From a checkpoint of a small transformer trained on Wikipedia.
Training: a variant of Adam for these matrices, 11454 steps.
MLP neurons of a small language model. Each row is named by its layer, matrix (up: input weights) and neuron, and shows model dimensions 240-303. Each number is 128 + 24 x the weight over its row's rms, rounded and kept within 0 to 255.
After each neuron's rows, "fires on" lists the tokens most often at its 100 highest values on Wikipedia text that the model never trained on; "fires after" lists the tokens most often just before its 100 highest values on Wikipedia text that the model never trained on.

L6.up1480 [145 141 142 117 135 102 130 138 127  98 126 102 132 159 125 109 139 121 105 172 147 107 106 117 122 130 129 119 127 135 145 174 197 167 118 111  98 127 133 125 118 113 129 145 114  83 147 152  75  88 129 128 102 134 142 136 179 116 145 101 137 128 145 126]
fires on: "1", "2", " The", ":", "18"
fires after: " ", " U", " Education"

L2.up195 [108  92 175 155  86 131 161 112 120 121 156  96 149  96 187 146 110 169 134 136 117 138 130 105 152 132 128 123 159 126 112 101 110 117 142 133 127  93 114  93 181 119 147 149 153 163 124 101 142 101 126 114 120 106 117 153 142 131 126 124 130 139 137 153]
fires on: "uz", "i", "iz", "o"
fires after: " S", " s", " T", "T"

L6.up1440 [104 103  85 156 164 117 148  97 129 133 151 128 166 134 115 136 131 121 146 130 138 160 124 114  97 121 164 154 126 119 159 128 122 184 111 100 143 123 122 112 146 126 145 106 116 119 117 131 135  63  99 125 148 142 134 115 117 123 128 140 146 129 122 126]
fires on: ";", " /", " |", "0", "1"
fires after: ".", "3", "0", "4", "9", "8"

L6.up633 [142 172 134 138 104 154 129 140 125  74 170 138 174 121 125 144 152 128 179 114 115 127 107 106 134 162 101 130  77 119 122 138 141 123 134 134 120 108 108  92 106  94  96 147 105  98 147 179 127  92 139 150  69 104 132 145 143 120 116 129 159 120 113 136]
fires on: " as", ":", " for", " (", "ents"
fires after: ",", ".", "res", " ("

L6.up1092 [132  93  96 127 107 178 138 142 126 128 147 116 129 143 128 140 132 150 143 140  98 124 120 147 126 125 156 116 127 134 149 122 100 168  72  88 112 128 132  81 104 139 121  91 114 144 121 166 155 135 105 147 139 152 107 121 146 116 166  99 114 144 124 162]
fires on: "==", " “", " ["
fires after: ".\n\n", "\n\n", " |\n\n"

L4.up1206 [127  80  87 141 107 128 160  99 128 142 118  89 135 147 162 123 184 166 125 112 138 200 147 140 117 111 143  97  69  89  89 154 139 129  73 132  95 115 163 123 152 113 151 117 119 108 122  93 157 145 144 137 154 132 144 152 137 140 149 103 147  82 176 134]
fires on: "uz", "ile", "ube", "ising"
fires after: " S", "S", "T", "pr"

L9.up1022 [137 134 122  88 128 142 131 149 117 113 119 144  90 148 119 167 149 139 146 163 113 118 114 113 132  90 136 116 105 153 140 175 134 135 152 127 117  96 138 125 172 131 109 108 151 132 113 135 154  89 160 131 173 115 138 105 161 139 145 122  92 107 131 144]
fires on: " which", " that", " www"
fires after: ",", ":", "),"

L2.up1490 [163 155 126 164  93 140 144 168 152 127 111 116 154 124 151 150 156 139 142 132  92 162 107 115 105 142 119 123 208 109 104  92 119 116 111 120 127 151 116 108 111  99 152  79 129 131 111 139 134  78 154 140 133 149 139 134 111 140 152 125  83  99 139 183]
fires on: "s", "ed", " with", "”", "es", " as"
fires after: ",", "0", ".", ".,", ":", "..."

L9.up173 [148 145 102 154 146 143 156 118 128  97 141 107 134 141 151 134 216 111 126 134 160 113 110 177 131 117 150 138 163  89 147 164  92 137 119  72 131  97 153  95 108  92 119 130 108 116 134 150 111 133  83 109  89 118 127 104 177  68 150 125 149 180 162  96]
fires on: "==", "-", "\n", " "
fires after: ".\n\n", "\n", " —", ")\n", " |\n\n", ";\n"

L9.up643 [136 152 124 133 101 108 138 137 132 111  84 127 165 137 118 191 140 175  90 125 140 148 131 119 106 114 125 142  88 150 117 131 143 123 105 108 120  86 134 132 139 129 143 150 140 123 120 150 131  95 150 131 104  87 145 154 170 105 176 134 161 173 117 138]
fires on: " was", " received", " is", " made", "On"
fires after: " He", " he", " and", " She", " to", ","

L6.up1459 [116 143 107 205 168 133 107 154 128 140 134  76 123 124 145  66 110 116  82 116 131 154 130  79 105  87 100  81 168 144 127 120 183 125 127  94 143 131 146 103 147 105  79 131 107 106 146 126 124 121 131 153 113 124 122 120 146 124 141 130 138  97 118 138]
fires on: " |", ";"
fires after: " Votes", ".", " Year", " %", ")", " Date"

L4.up584 [179 128  95 121 116 130 112 149 109  85 116 103 143 112 124 100 171  83  88 113 132 102  91 119 122 135 140 122 100 115 109 102 111 132 172 131 135 140 137 117 112 134 116 101 113 136 120 108 130 151 130 140 133 154  90 129 196 122 154 118 128  92 166 128]
fires on: "uki", "HL", "we", "ower", "re"
fires after: "uz", " N", " L", " Os"